python train.py --num_hidden_layers=13 --hidden_size=256 --num_attention_heads=4 --num_key_value_heads=4 --head_dim=64 --intermediate_size=1024 --vocab_size=512 --hidden_act="tanh_gelu" --norm="rmsnorm" --norm_place="pre" --norm_eps=1e-05 --positions="rope" --rope_theta=10000.0 --rope_fraction=1.0 --qk_norm=false --attn_scale=0.125 --bias="none" --tie_word_embeddings=false --parallel_block=false --extras=["capped logits"] --init="normal" --init_std_qkv=0.0267 --init_std_o=0.0267 --init_std_up=0.0267 --init_std_down=0.0133 --optimizer="muon_variant" --learning_rate=0.00162 --beta1=0.95 --weight_decay=0.14 --lr_head=0.00622 --warmup_steps=200 --schedule="wsd" --decay_fraction=0.916 --decay_shape="linear" --final_lr_fraction=0.1 --batch_tokens=16384 --max_seq_len=256 --doc_mask=true --train_tokens=177900000 --max_steps=10859 --dataset="wikipedia_en"
MLP neurons of a small language model. Each row is named by its layer, matrix (up: input weights) and neuron, and shows model dimensions 192-255. Each number is 200 + 40 x the weight over its row's rms, rounded and kept within 0 to 999.
After each neuron's rows, "fires in" lists the words (lower case) most often at its 100 highest values on Wikipedia text that the model never trained on; "fires after" lists the tokens most often just before its 100 highest values on Wikipedia text that the model never trained on.

L2.up618,201,170,270,200,239,203,200,219,196,212,203,223,195,239,192,216,213,202,249,194,118,238,222,163,167,235,233,174,178,229,199,145,189,245,225,201,230,187,233,198,205,193,169,221,210,185,212,288,230,211,204,203,201,192,225,207,266,266,169,129,261,218,171,243
fires in: "october", "november", "candidate", "april", "august"
fires after: "o", " C", " N", "em", "r", "ap"

L4.up3,253,181,176,258,144,206,218,202,205,191,214,230,190,225,206,194,181,154,146,208,197,194,191,203,203,168,254,247,125,245,218,225,141,275,226,308,206,187,163,201,248,136,181,220,201,285,204,172,176,269,167,171,171,187,157,169,179,187,243,204,166,207,201,202
fires in: "into", "philadelphia", "madonna"
fires after: "t", " in", "ad", "c", "re", " "

L2.up233,189,175,246,213,228,229,279,197,235,180,153,168,170,259,245,228,198,249,197,221,234,176,108,291,243,204,167,205,106,196,182,202,178,226,238,190,195,119,197,114,146,222,204,166,214,202,208,201,181,223,194,276,290,186,158,217,177,212,201,181,237,260,228,188
fires in: "group", "school", "teams", "team", "district"
fires after: "ou", "e", "o", "ric", " l"

L7.up482,209,283,137,132,152,85,211,217,182,210,132,252,255,177,247,277,182,215,134,191,191,267,216,113,221,276,193,186,209,181,133,195,207,235,177,270,184,235,265,151,204,190,219,176,244,226,176,225,190,192,106,168,107,196,185,145,194,258,144,228,157,210,192,139
fires in: "that", "while", "however", "zone", "said"
fires after: "e", "i", "ed", "o", "a", "z"

L4.up883,217,236,192,230,265,198,190,230,255,196,175,232,148,123,246,204,207,203,218,219,213,261,224,95,176,276,146,219,249,262,167,203,192,182,220,151,202,219,192,263,181,243,175,294,200,183,225,209,191,230,180,276,148,223,257,211,189,179,187,305,182,145,220,179
fires in: "united", "announced", "called", "isbn", "founder"
fires after: "it", "c", "all", " I", "ound"

L2.up157,199,179,256,245,196,197,239,173,123,194,163,203,164,155,242,177,214,237,170,285,155,163,205,201,208,158,155,157,311,232,212,232,227,194,236,189,244,218,245,189,159,207,169,151,179,173,149,211,251,169,301,251,170,231,228,199,137,227,253,229,155,271,257,150
fires in: "but", "both", "backing", "four", "because"
fires after: " b", "un", " f", "ir", "ver"

L2.up436,161,223,280,193,209,158,168,162,288,172,129,72,248,182,174,222,202,235,189,222,211,185,198,167,205,135,196,184,229,229,191,212,212,185,196,218,182,253,208,246,149,173,144,221,247,178,244,147,110,201,237,177,203,234,319,269,245,206,228,197,256,192,163,186
fires in: "made", "back", "lack", "medal", "minutes", "memorial"
fires after: " m", " b", " v", "in", "ro", "em"

L6.up928,172,227,156,279,273,189,197,168,212,205,191,120,183,179,165,168,206,237,192,132,169,121,161,142,225,203,270,209,261,169,162,209,150,174,181,227,137,186,195,161,213,227,224,184,145,233,236,182,264,285,151,154,227,187,194,154,187,202,198,143,164,176,180,166
fires in: "became", "to", "than", "into"
fires after: "c", "ed", " th", "om", "t", "e"

L4.up454,154,251,214,161,136,206,211,216,212,199,223,242,213,194,245,186,196,159,219,96,215,193,186,216,238,184,119,171,307,213,194,143,234,208,222,104,213,177,182,214,167,280,201,238,192,147,190,198,269,167,241,206,198,231,157,181,150,235,130,283,191,169,144,206
fires in: "she", "where", "he", "when"
fires after: " w", " S", "H", " s"

L4.up131,139,245,293,255,196,229,185,177,194,201,260,175,216,216,222,121,224,198,188,214,224,218,139,237,205,187,144,242,224,220,199,173,194,227,249,182,227,162,148,195,256,150,228,150,230,156,160,183,251,208,190,225,222,101,209,213,184,239,228,245,268,305,269,97
fires in: "during", "division", "distance", "portland"
fires after: " d", " D", "D", " b", "d", "ort"

L2.up462,206,137,231,104,198,211,156,172,231,251,202,80,154,252,287,204,166,196,212,253,237,238,175,152,244,205,231,208,235,265,287,163,207,215,157,172,229,120,191,136,300,198,222,233,177,207,208,171,164,154,230,172,168,217,127,153,198,150,182,201,112,171,168,170
fires in: "days", "day", "state", "date", "result"
fires after: " d", "ul", " st", "i", "qu"

L4.up443,224,169,194,157,224,240,259,203,208,187,237,238,150,211,227,160,130,248,143,167,159,190,151,157,170,259,172,221,190,205,213,271,186,208,228,221,124,170,263,195,161,259,157,225,211,245,290,151,225,127,225,224,186,203,251,166,210,191,122,212,268,170,185,176
fires in: "became", "still", "announced", "considered", "named", "become"
fires after: "c", "n", " st", "am", "er", "om"

L7.up296,138,158,252,226,229,232,233,197,171,207,238,316,184,188,158,217,157,160,247,189,216,243,258,171,261,206,168,163,157,221,173,305,192,208,185,151,200,218,171,192,259,226,97,212,142,249,175,188,212,229,241,239,211,244,175,186,175,218,123,194,116,203,128,253
fires in: "he", "she", "who", "it", "berlin"
fires after: ".", " s", " wh", "ur", " I", " S"

L4.up326,174,206,262,177,260,172,164,235,219,226,235,200,178,174,192,216,224,166,231,222,245,255,218,202,124,202,181,216,258,219,255,188,178,178,173,139,191,143,255,145,201,170,188,197,203,218,159,243,118,215,151,219,192,210,153,170,192,243,259,151,167,212,282,183
fires in: "county", "temple", "building", "house", "oxford", "charles"
fires after: "nt", "p", "f", "d", "ou", "re"

L4.up781,135,217,173,195,165,127,227,174,88,204,217,162,143,174,155,256,227,153,200,176,252,130,195,177,216,147,192,249,167,192,232,258,230,268,212,193,238,145,184,206,195,262,192,216,243,193,198,141,194,205,233,203,199,206,226,163,189,189,181,200,159,241,185,121
fires in: "this", "two", "one", "that", "each", "which"
fires after: " t", " th", " on", "a", " of"

L4.up619,215,167,182,149,207,244,212,194,159,134,226,189,203,143,265,139,141,224,195,185,224,263,196,196,176,186,130,187,217,142,185,233,171,158,142,171,137,271,175,215,130,189,121,216,142,205,209,226,203,191,147,221,275,183,194,196,291,236,185,214,177,185,252,194
fires in: "it", "along", "its", "may", "can"
fires after: " I", " al", " c", ",", " m"

L4.up635,244,191,182,229,257,223,179,210,254,153,242,177,211,240,219,187,189,201,238,152,214,144,123,160,164,199,239,239,158,154,191,228,194,223,171,209,169,259,224,202,270,195,168,146,235,187,256,155,201,246,79,212,184,187,205,203,209,190,197,220,169,247,175,138
fires in: "which", "that"
fires after: " wh", " as", "a", "an"

L6.up102,221,194,169,219,151,215,214,161,265,213,212,195,162,187,173,205,231,209,120,261,176,144,191,210,206,184,218,231,227,238,184,207,232,201,260,247,235,125,205,124,256,282,223,194,201,239,165,190,236,152,220,145,225,187,330,229,205,180,224,182,164,170,255,192
fires in: "there", "german", "germany", "of", "turnout", "km"
fires after: "er", " T", " the", " W", " B", "d"

L2.up501,231,220,205,212,209,152,151,218,234,261,203,165,187,259,181,174,263,204,233,102,158,239,213,154,217,193,173,207,190,213,224,274,205,191,151,156,181,171,216,160,241,176,211,193,207,201,238,127,191,203,204,225,252,248,168,189,232,183,205,199,196,195,203,123
fires in: "january", "june", "july", "february", "march", "april"
fires after: "u", "un", " Mar", "r", "em", "o"

L2.up581,231,204,201,201,182,143,192,173,244,273,134,204,237,220,216,183,244,171,99,202,215,268,192,208,165,187,180,134,195,132,161,257,229,215,169,213,187,204,126,218,141,186,172,106,162,293,282,162,240,210,185,216,194,209,225,170,94,194,183,251,176,185,151,164
fires in: "it", "she", "at", "its"
fires after: " I", " S", "A", "S", " A", "I"

L2.up429,165,195,181,228,209,135,146,248,122,107,173,205,135,165,222,212,238,219,217,225,171,219,191,235,181,205,137,187,162,206,209,231,169,128,200,204,157,277,245,177,173,167,197,217,214,228,226,194,202,193,254,210,221,234,126,206,214,177,107,171,195,181,178,174
fires in: "july", "june", "january", "major", "michael", "majority"
fires after: "u", "un", "j", "a", " J"

L7.up610,240,159,182,166,164,188,164,221,184,141,241,162,254,190,238,168,228,227,171,127,276,225,194,177,262,262,231,207,149,109,282,175,116,186,226,141,164,203,142,139,181,173,253,96,164,204,247,151,247,108,201,227,229,217,142,201,157,154,211,247,141,248,195,172
fires in: "which", "this", "it", "that", "was", "and"
fires after: " wh", "h", " I", " and", ",", " d"

L2.up58,172,124,139,163,176,297,131,279,227,281,200,206,224,178,238,167,187,145,193,119,221,210,189,193,183,166,238,152,200,219,146,231,224,151,207,293,229,207,208,139,190,268,192,219,174,226,195,204,215,215,195,140,156,210,178,264,175,113,226,175,197,227,158,204
fires in: "between", "been", "tennessee", "be", "also", "tenn"
fires after: "w", "en", " be", " B"

L2.up136,146,199,194,190,130,200,240,153,245,231,151,203,243,207,162,208,152,167,233,210,211,236,204,165,199,161,220,211,165,201,165,189,157,209,201,258,242,167,229,175,270,202,202,183,196,180,238,236,203,160,155,176,190,162,269,183,236,169,222,151,180,207,123,290
fires in: "states", "department", "students", "studies", "saint", "studio"
fires after: " St", " st", "ep", " S"

L4.up329,187,186,179,237,188,161,199,177,196,156,236,221,238,179,187,202,158,251,204,218,306,207,219,247,130,142,227,275,197,177,208,257,215,141,157,190,224,258,159,194,127,191,223,223,166,180,261,191,293,133,151,233,223,208,179,209,203,213,186,197,184,255,216,206
fires in: "these", "some", "this", "married", "many", "personal"
fires after: " the", "h", "om", "an", "ers", "ri"

L2.up437,222,131,219,156,189,175,219,181,194,204,188,217,240,203,194,184,159,206,159,191,217,224,220,162,144,204,256,269,171,191,241,217,178,208,225,221,139,181,164,134,125,210,133,220,183,249,116,180,237,195,220,202,238,205,178,197,224,214,142,190,152,149,216,169
fires in: "its", "it", "this"
fires after: " th", " I", " of", ",", " in", " to"

L10.up490,185,252,286,274,173,185,179,195,277,158,219,210,186,233,243,166,228,199,197,204,186,180,226,186,187,267,245,211,216,174,258,260,243,272,232,211,185,228,174,224,248,253,200,152,252,200,171,220,200,241,216,234,173,219,214,224,209,213,161,156,261,263,190,269
fires in: "time", "vocals", "km", "ft", "population"
fires after: "ing", " T", " f", "0", " S", " t"

L6.up750,239,186,149,189,247,141,204,158,158,125,186,214,222,197,251,207,209,241,173,192,192,274,203,138,215,213,123,171,151,198,203,169,142,240,155,229,229,151,187,165,280,229,159,192,194,248,204,201,187,205,187,186,251,239,165,192,203,204,114,216,190,142,246,192
fires in: "which", "that", "where", "who", "it"
fires after: " wh", "he", " I", "ing", " and"

L10.up97,202,207,258,244,180,198,161,207,210,176,203,203,184,284,180,234,290,249,151,279,196,153,227,169,122,214,253,157,269,199,195,175,188,182,228,227,175,244,263,168,134,262,167,167,232,198,273,163,209,227,169,220,237,210,218,237,179,181,182,197,219,175,237,151
fires in: "known", "born", "designed", "california"
fires after: "n", "es", " b", "b", "if"

L8.up831,233,196,236,150,152,177,226,219,167,178,213,236,176,222,205,237,201,193,257,205,190,160,154,210,242,157,213,162,235,176,207,203,166,149,152,190,178,260,192,206,216,211,241,256,177,246,198,239,110,230,226,176,263,240,241,152,200,192,192,193,186,209,235,257
fires in: "all", "more", "among", "most", "also", "few"
fires after: " al", " m", "m", " f", "5"

L4.up482,153,255,253,180,150,155,238,268,205,215,237,194,220,184,174,98,223,156,168,181,165,179,172,197,139,257,170,168,228,222,232,259,227,194,183,157,265,187,171,206,184,205,143,194,162,227,168,215,123,251,185,216,203,247,280,154,205,93,162,289,231,156,244,199
fires in: "which", "who", "while", "ohio"
fires after: ",", " O", "ric", "p", " J", "us"

L4.up420,197,209,215,196,247,181,197,161,139,152,225,211,252,265,120,255,239,231,228,241,252,264,245,217,179,196,238,210,235,219,129,210,151,199,213,221,199,151,284,203,210,180,168,145,236,301,177,181,195,194,213,237,146,169,120,248,191,221,163,206,242,235,225,240
fires in: "backing", "november", "back", "like", "moved", "novel"
fires after: "ac", "i", " m", " n", " N", "N"

L2.up110,202,230,199,170,290,217,205,194,161,215,205,200,267,265,249,186,140,184,221,199,189,197,182,136,253,142,275,175,195,182,224,223,241,168,173,226,171,163,218,241,195,169,208,180,158,230,182,157,263,260,229,188,91,205,144,242,200,191,190,258,190,231,179,233
fires in: "adventure", "studies", "students", "study", "studio", "biggest"
fires after: " st", "ent", " m", "al", " St"

L10.up746,162,195,209,169,151,174,233,236,197,221,176,162,221,185,115,145,212,199,211,208,267,245,178,212,213,205,182,211,196,205,220,183,200,210,255,173,234,171,208,173,244,156,207,183,225,224,207,150,146,216,224,178,158,184,217,201,208,166,198,212,224,255,221,262
fires in: "two", "who", "ohio", "which", "twenty"
fires after: " t", ",", " T", "id", "h"

L10.up406,116,207,193,198,202,194,209,179,189,183,150,192,161,270,82,178,210,201,231,186,158,274,189,229,118,215,179,172,207,157,162,196,191,213,236,233,241,82,189,204,231,131,260,234,241,173,159,166,189,207,225,179,149,199,307,222,241,193,213,204,263,259,126,223
fires in: "july", "june", "november", "january", "sq", "december"
fires after: " J", " N", " D", "an"

L2.up567,192,243,187,238,161,220,139,224,261,244,256,243,149,235,209,227,174,227,211,224,166,163,222,215,215,276,150,210,229,207,196,209,282,157,195,214,193,195,229,176,216,272,187,165,227,222,224,182,216,226,131,165,253,192,156,185,131,177,204,117,138,230,129,181
fires in: "world", "under", "mathrm", "ahriman", "coogee"
fires after: "or", "h", " ", "r"

L4.up228,182,223,247,248,184,208,195,283,158,263,169,182,219,135,183,184,202,148,187,249,224,193,281,267,190,198,189,210,217,164,210,213,162,131,227,215,172,188,185,217,168,245,167,132,190,144,223,208,215,280,221,209,162,229,250,212,242,198,234,276,211,171,195,270
fires in: "of", "major", "california", "called", "carolina", "majority"
fires after: "a", "al", "ity", "all", "l", "ar"

L2.up247,208,166,180,168,239,202,219,212,194,214,234,244,232,203,122,161,206,228,211,243,184,212,186,162,194,155,245,214,186,190,253,212,236,186,237,189,223,203,192,247,168,200,196,204,253,176,157,258,222,260,250,192,167,204,218,226,180,225,110,128,215,184,285,96
fires in: "government", "education", "york", "history", "restoration", "private"
fires after: "or", "n", "uc", " Y", "ic", "iv"

L4.up204,201,229,209,147,164,187,185,157,162,209,126,198,175,199,131,185,222,191,200,197,216,211,139,284,212,178,157,244,156,289,253,203,181,182,233,203,206,160,251,168,124,187,188,180,218,176,240,181,203,163,156,194,175,188,195,193,168,209,213,213,153,192,190,177
fires in: "won", "released", "awards", "award", "records", "launched"
fires after: " w", "w", "le", "1", "un", "ec"

L4.up83,198,266,217,166,177,206,279,244,152,182,199,254,227,205,233,238,261,205,144,234,124,226,159,193,228,159,193,182,199,221,152,182,182,177,201,167,192,197,235,205,164,187,143,191,136,198,175,132,249,157,202,158,267,157,217,213,148,175,144,170,218,223,141,221
fires in: "has", "would", "have", "she", "he"
fires after: " h", "ou", "av", " s", " S"

L6.up908,224,229,228,197,251,177,187,209,245,168,198,291,216,292,180,242,201,194,154,173,208,261,230,246,132,262,250,216,196,234,114,289,267,199,202,169,164,218,273,177,167,173,186,241,206,236,213,278,137,199,190,202,198,237,199,198,216,181,143,153,230,254,261,248
fires in: "after", "between", "however", "while", "that", "since"
fires after: "f", "et", "i", " H", "in"

L2.up888,231,122,254,183,210,239,184,193,207,244,301,203,187,227,177,202,222,188,163,230,258,273,184,174,227,200,225,197,213,150,194,278,187,309,158,224,235,241,188,196,249,255,177,200,153,199,227,228,240,148,130,205,230,189,264,256,253,243,190,191,209,205,186,184
fires in: "there", "where", "children", "daughter", "arena"
fires after: " the", "re", "he", " The", "e", "u"

L4.up918,180,184,170,223,182,254,202,175,189,196,231,210,195,151,168,122,282,233,192,159,178,264,85,128,211,211,168,225,225,259,265,228,160,240,236,176,213,144,182,160,218,187,138,226,213,289,199,143,198,194,189,168,247,190,141,170,201,231,178,279,142,162,171,264
fires in: "where", "when", "left", "mm", "our"
fires after: " w", " m", " le", "le", " o", "av"

L2.up886,154,147,234,212,191,116,195,211,160,133,275,200,219,237,150,199,207,224,195,110,224,182,203,199,193,226,151,232,175,248,177,140,169,265,252,257,180,237,181,159,273,202,214,232,267,205,192,239,132,130,207,234,222,169,259,135,190,179,279,198,206,184,198,199
fires in: "early", "year", "earned", "2014", "moore"
fires after: " e", "0", "o", " Y", " E", "y"

L2.up939,138,184,167,188,183,112,234,284,211,216,168,243,264,207,108,238,267,261,231,222,189,257,159,248,114,184,251,190,193,198,245,195,173,156,180,162,148,222,204,205,305,192,229,184,148,211,215,260,291,219,199,224,258,284,209,224,217,147,162,240,230,228,177,163
fires in: "june", "october", "july", "november", "april", "history"
fires after: " J", " O", " N", " h", "r", "un"

L6.up546,180,160,233,183,192,237,159,212,158,237,196,148,182,255,233,176,264,131,181,289,169,231,239,246,251,198,227,260,213,237,149,246,249,131,123,253,239,243,132,185,160,217,111,214,172,252,218,257,270,142,243,258,193,192,171,180,280,244,212,285,182,157,157,215
fires in: "united", "society", "substitute", "verbal", "constitutional", "california"
fires after: " Un", "st", "ver", "i", "al", "l"

L7.up492,259,230,134,244,283,177,248,193,187,194,227,243,163,210,208,188,195,232,207,242,233,199,160,163,218,156,238,234,103,156,182,139,159,251,208,238,136,209,247,200,157,246,167,166,213,178,137,209,224,201,204,154,159,204,159,228,186,157,171,167,175,261,159,241
fires in: "november", "into", "academy", "israel", "novel", "angeles"
fires after: " N", " in", " n", "c", "n", "t"

L8.up380,160,211,212,257,197,174,225,238,217,125,161,159,202,238,256,146,234,191,187,172,154,194,218,238,177,167,200,203,248,220,159,169,114,154,199,185,174,206,179,208,229,190,247,217,178,155,144,206,207,219,187,244,262,196,212,175,177,255,106,193,95,202,165,167
fires in: "born", "published", "an", "designed", "von", "via"
fires after: "ub", "b", "es", " (", " b", " –"

L2.up750,123,188,265,188,152,160,272,216,231,188,230,228,181,247,258,256,212,211,185,282,240,224,244,163,151,191,196,220,167,255,224,231,173,182,177,167,204,148,201,229,194,220,273,197,190,249,251,213,242,219,209,197,143,126,215,258,192,169,165,243,213,215,162,225
fires in: "built", "students", "studies", "building", "led"
fires after: " st", "u", " St", " l", " b"

L2.up300,204,268,189,186,183,247,239,138,126,229,183,171,238,220,236,162,186,223,231,218,165,214,191,219,199,216,123,196,183,183,186,160,188,230,262,194,239,160,161,214,188,180,189,216,168,180,212,335,222,233,147,181,145,164,164,225,205,184,230,124,245,210,185,180
fires in: "first", "life", "married", "professional", "professor", "love"
fires after: " f", " l", "f", "ar", " F", " L"

L2.up924,203,110,182,221,226,192,205,245,279,165,270,142,147,217,222,183,254,185,228,258,247,241,225,157,168,227,293,200,217,157,225,281,184,187,201,214,232,188,236,181,294,254,291,192,197,217,154,204,234,132,128,228,205,187,238,198,189,222,309,244,119,104,203,286
fires in: "these", "there", "same", "zone", "philadelphia"
fires after: " the", "ad", "on", " s", "od"

L2.up180,247,155,221,221,241,226,267,134,207,289,153,210,237,221,219,182,238,278,200,162,201,181,150,222,237,139,92,196,201,191,169,224,191,234,182,202,169,260,252,165,191,263,199,204,201,206,138,166,260,173,195,227,196,252,202,210,206,145,167,183,230,170,237,207
fires in: "club", "century", "teams", "division", "district", "film"
fires after: "l", "e", "ric", "ur", "is", "il"

L4.up754,157,200,133,214,207,201,214,191,157,190,166,150,253,214,206,250,142,209,229,174,205,227,185,199,189,259,201,230,189,152,156,201,261,170,125,243,173,201,196,142,155,204,255,225,253,211,203,255,191,226,162,237,118,178,202,252,232,200,164,140,161,266,155,153
fires in: "under", "between", "during"
fires after: "nd", " b", " d", "a", " "

L6.up209,256,130,207,240,209,173,225,217,125,164,174,223,177,171,202,227,203,250,259,162,233,206,171,181,214,182,254,160,229,211,188,234,239,220,226,177,169,161,163,174,162,155,167,204,247,278,265,199,171,196,166,225,148,194,274,266,224,187,252,171,197,119,224,257
fires in: "who", "he", "himself", "alfred", "edward"
fires after: " wh", ".", "s", "d", "e"

L2.up497,215,213,233,213,148,130,171,231,281,278,172,155,231,186,120,226,212,153,161,204,154,218,215,270,226,142,195,158,188,263,122,182,233,162,201,178,213,175,262,103,233,206,212,159,220,171,203,209,192,199,219,241,187,186,187,198,203,239,182,196,207,195,249,163
fires in: "between", "through", "started", "louis", "throughout", "starting"
fires after: "ou", "e", " st", "i"

L2.up949,230,189,216,152,186,259,226,185,201,209,195,122,216,173,274,154,131,238,216,184,215,220,180,196,218,255,241,147,226,265,181,184,173,194,159,167,235,194,181,138,227,200,203,252,172,219,222,170,142,200,282,262,309,206,144,304,162,193,244,158,226,188,309,242
fires in: "championships", "championship", "candidate", "legal", "length", "difficult"
fires after: "p", " f", "f", "id", "g", "o"

L6.up904,255,202,204,229,214,189,238,166,154,247,215,174,185,182,204,232,238,267,311,196,171,239,165,207,155,190,212,208,261,247,132,263,200,213,161,120,237,252,166,235,242,226,228,217,123,240,241,233,315,134,161,113,221,178,179,98,160,216,193,214,211,226,301,230
fires in: "most", "however", "thought", "more", "less"
fires after: " m", "ou", "ow", " l", " f", "om"

L4.up257,233,174,208,120,161,214,197,236,143,194,201,173,181,162,194,149,216,215,247,237,232,216,189,194,195,200,148,181,184,311,205,227,253,270,167,242,198,207,162,164,128,192,220,238,197,187,172,168,238,189,177,238,213,215,225,179,175,129,167,200,134,229,217,192
fires in: "last", "first", "rights", "right", "next", "fourth"
fires after: " l", "ir", " r", " L", "if", "in"

L4.up651,214,241,217,199,177,243,128,206,148,191,212,276,202,281,195,179,151,249,259,240,199,216,240,194,167,145,177,142,213,251,177,164,197,235,242,218,207,204,202,176,241,272,212,119,245,168,201,168,173,161,169,268,157,184,192,143,213,243,196,109,214,210,200,211
fires in: "american", "county", "of", "asian", "michigan", "campaign"
fires after: "ic", "s", "nt", "p"

L7.up342,157,173,156,198,211,220,224,201,175,217,169,181,216,213,220,157,209,218,186,210,210,246,198,201,207,210,157,161,211,231,142,207,139,207,139,246,202,183,148,135,249,173,208,181,236,206,208,174,230,212,174,236,215,212,225,165,180,189,173,209,267,292,205,193
fires in: "during", "not", "both", "another"
fires after: " n", " D", " d", "c"

L6.up383,184,128,171,153,184,192,162,145,171,177,130,147,250,194,250,218,172,239,241,227,182,134,187,216,192,253,110,168,179,205,273,161,187,185,101,187,240,209,259,238,203,215,176,136,233,232,175,215,199,162,170,230,251,195,181,181,217,146,200,206,141,222,177,135
fires in: "into", "building", "built", "individual", "daughter", "buildings"
fires after: " b", " in", "id", "2", "a", " m"

L4.up360,219,205,236,190,205,230,192,115,209,169,213,200,152,197,153,215,212,207,183,213,148,151,214,173,266,223,158,183,233,163,106,243,122,185,154,260,141,245,254,192,175,170,257,237,225,177,244,185,243,224,157,161,177,255,152,191,237,160,130,172,171,197,207,155
fires in: "that", "studies", "however", "to"
fires after: "ed", "ud", "ow", "c", "ure"

L7.up21,232,272,183,199,257,245,197,181,176,225,208,208,169,194,178,159,189,216,203,282,200,136,232,237,285,188,176,272,269,228,206,238,190,212,214,257,158,138,248,181,214,173,171,209,191,117,146,224,149,239,208,289,218,258,238,224,142,247,124,237,187,255,213,152
fires in: "in", "january", "of", "ann"
fires after: "I", " J", "n", "m", ".", " "

L2.up646,153,162,220,159,172,220,214,160,164,212,184,333,182,192,272,228,195,237,217,133,199,189,180,151,143,139,186,229,109,276,207,271,208,177,234,302,200,200,199,111,232,209,216,170,135,223,170,193,268,123,220,234,226,217,237,175,233,266,227,189,186,207,197,200
fires in: "early", "november", "earned", "established", "napoleon"
fires after: " e", " N", " le", " E", "N", " O"